python train.py --n_layer=10 --norm_place="pre" --positions="rope" --init_std_qkv=0.0166 --init_std_o=0.0166 --init_std_up=0.0166 --batch_tokens=65536 --seq_len=512 --doc_mask=false --dataset="wikipedia_en"
MLP neurons of a small language model. Each row is named by its layer, matrix (gate and up: input weights) and neuron, and shows model dimensions 336-431. Each number is 500 + 25 x the weight over its row's rms, rounded and kept within 0 to 999. Numbers have three digits each. A neuron's up and down rows have the sign that makes its largest values positive.
After each neuron's rows, "fires on" lists the tokens most often at its 100 highest values on Wikipedia text that the model never trained on.

L2.gate205:546541512467499489513489558459462484466487506471519518519533481495477475462492528564492485512456495471464467487507453503510488502456490472489478526464489533503531494524445466465508511515483519556513485530503522491494476485493499505536457487520495517499472539504461539520519479551490480487
L2.up205:505507534493562519517516512487503530469530550494529503516523493504521475450507528528519517519472493487476477504469519468529493472494519524461495506489494465510522504523474446497465528497516495537529455471550459497511511540512455502516455539475497465477465540508502555456504522488488470524
fires on: " of"

L6.gate203:532509496481468494518494463534479471427456536488526515497553529524469489493526470473523479516460445488487457475479547503458507484473473505485503483466478471488536538495542498496481513492461488464485508475482451506491526500535486528504512499491530507511498500461521510465505499472533494488
L6.up203:490543515493510467461491506477517504472516495482513489471496495485549524502490528500465478514476506532544554468491518441478502532480485517513421529512520468531505529492515479538514468459509518510505555468477524511487454504487522533489533516486492526459533499526497507458483488500462525538
fires on: "\n", " |", " ", ";"

L6.gate536:467519505496485491497524525470465475467481506480519539490515549509478501475514506511480465486518489551526523505529512514436553508516504454507454495488500475471519511497473563486514453524511514531550510490503459506493463525527501533493497502558493514530521514456474544500555468563527492512
L6.up536:488506514508468470517490531477494460533527493490448536497520494536518497516464489502519482500520459500500506503449478514499501530489496489491529530508502512499529502478499522485525496483509545504493525477543490460473489526491471488500525479488511489462488475504500457476432521515472492484
fires on: " ", " Al", " on", " (", " in", " of"

L5.gate1072:496530485513538512485526525510545555466533490498528463512500503441451484518522510501527493497506513505534526472491534542524478494508482504482460510519499465512541457521490531520498476522508514518505471497482540529478514533532452565566469513515489527534477484519533495542536525503487521510
L5.up1072:535495520557522492512554571538513518481507518476515546499501475508496485526492544479488504455485509466511516532500484519556514502509483481479455494487478487519500481491502505498481518497492503494466488553497537501482538534465523527530502520498520541589479523500521487516529477451528499483
fires on: " in", " on", " for", " about"

L5.gate1177:512499526464503484484493517515526514477531532511471526486522461490491544485502458490488515482505527555540526534545460469505460474537494474493494449458511498473471454479514451549502508524570508501490528475467462528535521439458472550529515512525476479513546506513555495490420499522493493497
L5.up1177:475494483461518486559512482468478492514453506505537496507525489485493512499444555505542498516541495480508498477470509486502528529475530451496468507521502513513486441488486483496495486507495496533452513482478460526504486465496511531545501468466461504500516471501455497470493462477487480559
fires on: " in", " of"

L5.gate632:523531535505530483510505499446512530499470456469508521508526542495484540467513535492490486485503520496503501477497524489485488482490528491471548491508523471473489468501522503471495513508494474524434497474504547471477518515498526513510484540511479514506503507510443484465477494526525446536
L5.up632:521504541516502530491470483522531538496521494493519512505541489477482501494491538461540472493583504517519462534458481516482499545512490527484525516515500503505463478508463486526510516523551478500479499483479477507464528509518530512510508512522521488483520493496448502485478517487506510518
fires on: " to", " of", " in", " Despite", " by"

L2.gate112:570526486504485525507516517527464515527459519509491492515499517498491496472454467444482503496500495496543502476475473534510515480515505502498510484482519528470503479488517496474480515485505505510466481496450524459517538508511540480460484470517453492525499444532485508483507510520482510491
L2.up112:502533508444462473507535550480513493508470473539466466468512499498497507452505529499514509517537499498541483523522479514507519484486519482556512477511508494497486541512509470495495460494516469527496505538490465492504509510479500502483560494476448488480465480493497474540505508549496537494
fires on: " of", "ing", " addition", " up", "s", "o"

L5.gate887:448468505496446462542521493469478489497469513467546488462535515525488495515475468417531537520502560504502513461515508451493487475518508492502496504501523514493469491493490481499470485459531488510473486484526497508527506515501513498498473480469486466494450485494483478538504513503517519449
L5.up887:435518496487460517495540536482494516463480538493495589499555476512527455505518503481539547516520462520471531492510513493464533533513519503493530523500488509485438492494506469484502482460527510588513526518523483510507554489505510464551479486501498496523438449497499512501491494507480479502
fires on: " of", " among", " are"

L5.gate916:459471492467503439507529526506524499467467538472526509504537508496489537490554470492526509507471480548493502448497535494439514494507510501517548505496522514507541506500524489520453494513550501469487504490547513544509532498445490529457514522528484511481517507523498491501519480509474502498
L5.up916:491539508485521486514559476492502508484529477540495476517481513501514542468467502531481432551459533506484502486515469467523496469501442495501537508484497508466474496487533476514516497503439521480502489494463485483508475525488523493481515506493538547481530490505500522444498458508461505460
fires on: "\n", "th", "-", "er", "s", " "

L6.gate446:510497488512494452496552478478512497473463489471521528473504525504473437530535526480480449476506497482503507472463504479483523513484501496463451499486549523495546541452514513472488456521452505490520485506524502511508524482516516512514487458531504528510523512504470497564528476487523494513
L6.up446:498484513511495485468514513493534521508479433520491551529474513493475525493488511496521453441510529481520498446442496543489472511470502535538530495527492487505500489468520477496503467505539503501520570495506474523485505451491524532493508458515534480447523513505464465460507504505534479492
fires on: " as", "\n", ",", " |", " and", "as"

L2.gate603:520505525523463515490497551481545485495496530450493482487495512544459513470479478506529504504555515508536504485464477472502499555481483556493490507474519521543515463506517512468490469471469503506459486505539525524453516570483482474504505504480512518475494465514514466492496471504539501501
L2.up603:494546533515439510495532525488501543465472532518459478491529482517505514505518517485493493461532519489551538515493502484492489450531512509495480484496506487493547524469472472537464504527482530529501514475476460520495511507511518502496516500503479494513442500490494475505522458446471463500
fires on: " Year", " of", " Date", " District", " date", " Season"

L2.gate636:457488441458507518524514475486499499536498478527501512473538532485530484491503487500467497532504503525527502530459487508534471452497506510513465494491521470519503523517518483493482489547445533517500490510462485487494506497514463509542517526486480430495525486494500489486502491543509495513
L2.up636:487504473505545499498493460507500440478473483521516478549489541485528473511457510506489466528534564467513540548464463471538567450469525494489452560491527456484505453514476483496500491484487493512502486460484520495506520542506489494480478471495512458517525522463520506475470500529484506507
fires on: " of", " in", "ly", "y", " by"

L2.gate450:506486475521471494494554515519475517500472506474487453506481512543492487494487485475501555531476513489519555522481456483498537499520534489530514514484482493508543485530497473505522506510502503557520466494540505528507494529510544495513447500486516534514471451526533508469476498517510520509
L2.up450:490510505470475435487516501513494555452485500519534537495490511517454467502489565462520470479505511443505489458490515448499491492511527471547514488521513496494525540503512456534533474506476480523516478535531478470524513471482532523483485493508485452499496433484525520470483485522509441515
fires on: " of", " among"

L6.gate331:570508495495541459472512516452513478465514514503462480475479512518437505464517478476488523444498494556507469469531458521498494526508474491497499488506472504494520510523483509511527458473494536506480534506490476535485491533496473500487507508506444516506511494481507534529513447547491504479
L6.up331:488498460566491485465490503545477451516530442478526488482489496569477547497485505448512501493522490488485508477528459485526549473519475523479505523479523490551491498521497492510473510463534583525518482522516492506478524536530525508484522519443490483526476510501486474508485511528480519512
fires on: " (", ".", " to", " of", " in", " from"

L2.gate1119:491489503483539510516557499510487533500498488536503477475506498490490497495485508470461504530502511523542514475527495510513525471510513465533478509495536546481440540572505526482493545510515499505481505526487488460473495494521500523473481556497515544453457526491534528517506511489506470506
L2.up1119:530486490467511482489516470527468480508493496522468512520540488481498522478460449531463494503431465481498485481496535498498517536494496462490501487462503530531505489505455467469500520527497543466530475504489512477504531522513454514488517522526485471482446496515498544515520504487530486507
fires on: ".", " third", "th", " followed", " fourth", "a"

L5.gate388:509548519525532492513511499523454538527474482463530475514475486479523511473508516491502487486524528504479495536493478495493519514500479496490518541468471479478495476506480503436556437481522484513475470470485524507503516507497515517509505487466452559528519540502503465513507520514507489508
L5.up388:529558449552545510498508542551522520457466515511497500519508519452525506524511509501522517469543502499520519498504481556499544513475471507470495499477525528528522484466531508489498507532509477489470434499490523486462512506522503508454491461510562500531510510524486465549538503477512499457
fires on: " of", ":", " on", " in", " the"

L2.gate1153:493511488529498507511545483464495498526498502483492504499475518528450497503488511484503474466519486484456520430487475498514511502517525484511507479499525506509450498496521525515479430489515487471515541509472491468516484497502497490489522493468502493509492550493511460528504500524492540469
L2.up1153:522511508474458515504544476549518479515484491443480487505476554506513502500512499471469472501508522493475511496540530480512514495480517497458499521495495544442446443514470488517511463517473499486491475500525475489492524546520486472509476525488501498502494538497515489503495495526463487472
fires on: " |", "s", "."

L6.gate36:486514529505521521501499474504493487516511507522499488502504478460474488480488504518472472502454495532482500459483488498534484489484501532471529533509487459519456481522499533500448464473493497532462490484445514507535502514417472483522515525496483481478511510509531464513490490509483532495
L6.up36:466517481526498508551469472528479512548528501452497484441507464491475509479511488533512555490499545499471431478440504484511491532492524484476526517461507505556481496418506460478537507485516540463469470468451508474475524525540440487521551467469471537490495476520493495510520492481477470450
fires on: " as", " in", " for", " into", "."

L6.gate578:475508481531493496490526539515477475526493481443511514494554498465550547537467505483489469456567492503504508478491521526522451524517465481478494530490454529493484485505513507467502457462525504486520465513526475535478509518525548529486502487522485503526492479438492515510527470510494500564
L6.up578:469472515535495495531481515551505481484522498513478485500514548511532513495538487503531508530523504452501507483506520517478500534512486471484497473493477484539516485493499465505456515517523466512492512514473478499480526521475473517490490497506517486461501509541506509478484487509523466512
fires on: " in", " of", " on", " at"

L2.gate377:519480480517473485466534533454511492525458468460457471524504461452492507475480522465537506505444498495479475452495516495465513487516486462521483518485529495497457554506476509536491501491483506514464486508493524468475503470500456503516505482476497522484520531531488555511488508533434438502
L2.up377:497492474516509510488448522485473519522463483507532475475459447457498484496481438560482512444510528461494501519534546548483469484517464510504478481499490512476499539518490493466487518497556493554514488519534551520519516552490520526469521473519509533496494488506482482508503538528498484466
fires on: "==", " ==", " short", " large", " small"

L6.gate1027:489525467470506466530488476535522537522504551516492499551529495529518506530494512478513472539508497489531481505500453503495502486522480540481480521545464477531524494524532473528463493498520503571548533471465478531497502503488496493489518474454519510477498492497492506472482458533501494471
L6.up1027:543470466526483505502501539467493493489452476528478508524542433543493486518527557498513484509536509473493494551433457476479475551516516458496506496539563461497429488479445440493482498522541468497488519476504511516502446559526462502543522536532498496510488488452498559476496513486485534525
fires on: " of", " in", " late", " between", " from", " during"

L5.gate1056:493470436525494480490479506489514516528481464552546485513526519491467528499534533475450525535504483523508541506502536494546471458501483527497505469518435517527526487463517429500453520507487474493510457528478470502476531486492503450531496502479449506477528496499492499521494512476503530498
L5.up1056:511472499464518494488487516464503518522510454494532432462461499491512491477512493474475517481500510483510530504476486525498484500476502511475498514507454507476463470505489507488494488511510474476480561476461463523496529512473519468500515491502517477484549515488517525480530499486546472494
fires on: " to", " of", " in", " at", " by", " from"

L6.gate827:499495515497503476512498580544484484445447463552545500535503463512485507503436506507504472507481475501500495484532480507488509547505489471487486505505492501475480478560518486477520490505534462553462506504476527502516497508561504470522527488465515499507511497512464492511530524507520497542
L6.up827:507481486468478522500508542416479515468531460500451486461495498518527515499491502498468495467529521513467462551491528507497525496496480564554515515506533472480527510497444485496487503461512510467509482507506535543536495510531455498472501495501476474481483511512503509470508520559498470503
fires on: " of", ".", " from", " all", " However", " to"

L6.gate315:494508504527548520507533487493497527519483471501500495501532480470489498542514502498518508469470518499516503475509505511483524477456473473508514480479520538524583459488519523473540459482507495517516493481510493545539515464545559515494525496456493482516491497514510441498495511493565467473
L6.up315:529515475507469469487467535496520512523510467479511475472475466538496531491518533480517487525535488466471495516477470483491514538477481474493541442488465490475522505471495487474519498476510483515483484537494502426472476513462521515443488499468477496506518463505501447533537553511517534455
fires on: " by", " of", " with", " in"

L5.gate532:511489464525493490483497539505527523445509505505491536496519493543489531508519522455514497509453511546492500522469510519503514532525525425509492545485507590518553497493506476507513504492476501525518555497460508506517479531538470532514513482497466530494479544512492496521514462472524505509
L5.up532:513485530535550501484487544518455531534535531527530481457520526491478483481493532473531532513491520530485500544466504495488522514506491487475546525467535497545496495498470451482491544505520501567512509488488488516498480518487481493532475464497522497512499530499459507539540507528485482492
fires on: " in", " of", " during", " at", " following", " on"

L5.gate1001:525489528454536513516478515535499474544535529475540501464492517493475492518531518487518461486484505489500489458500537478547516524482493517500534502518519520518466497523544536485489474533510491487501512452492521504495458481497503459471534511503488527473507521447531490528522513494510510508
L5.up1001:475491479514494521484503480474464506465490492506460478473458524527509450490470474513483489493488471522491492521479541504548523522499543486521552469497473520527493475513491424452506503477469509471512481521473541526520514515501490486501495503466524494520508514474527514530482457496476506504
fires on: ".", " more"

L5.gate329:511501521488505529534512511458528489499485529462502477499518492505484449467487482521517466499527579506458466550527481503500480515507446460500492507483550482479496514481488466500533471475528528504476520494462437498528498504477474523513482472518541524497532509506522482472552475495496491478
L5.up329:493500520450474487520452485534464506529496483461519509490560503488511503520501551500520443501529503493456512465462512557513528532529464449465537504507570491545535479526502496540525465513512479504497527505501476505504497519474457473483500474537527499468498477533543495496499498490499489527
fires on: " in", " during", " of", " through"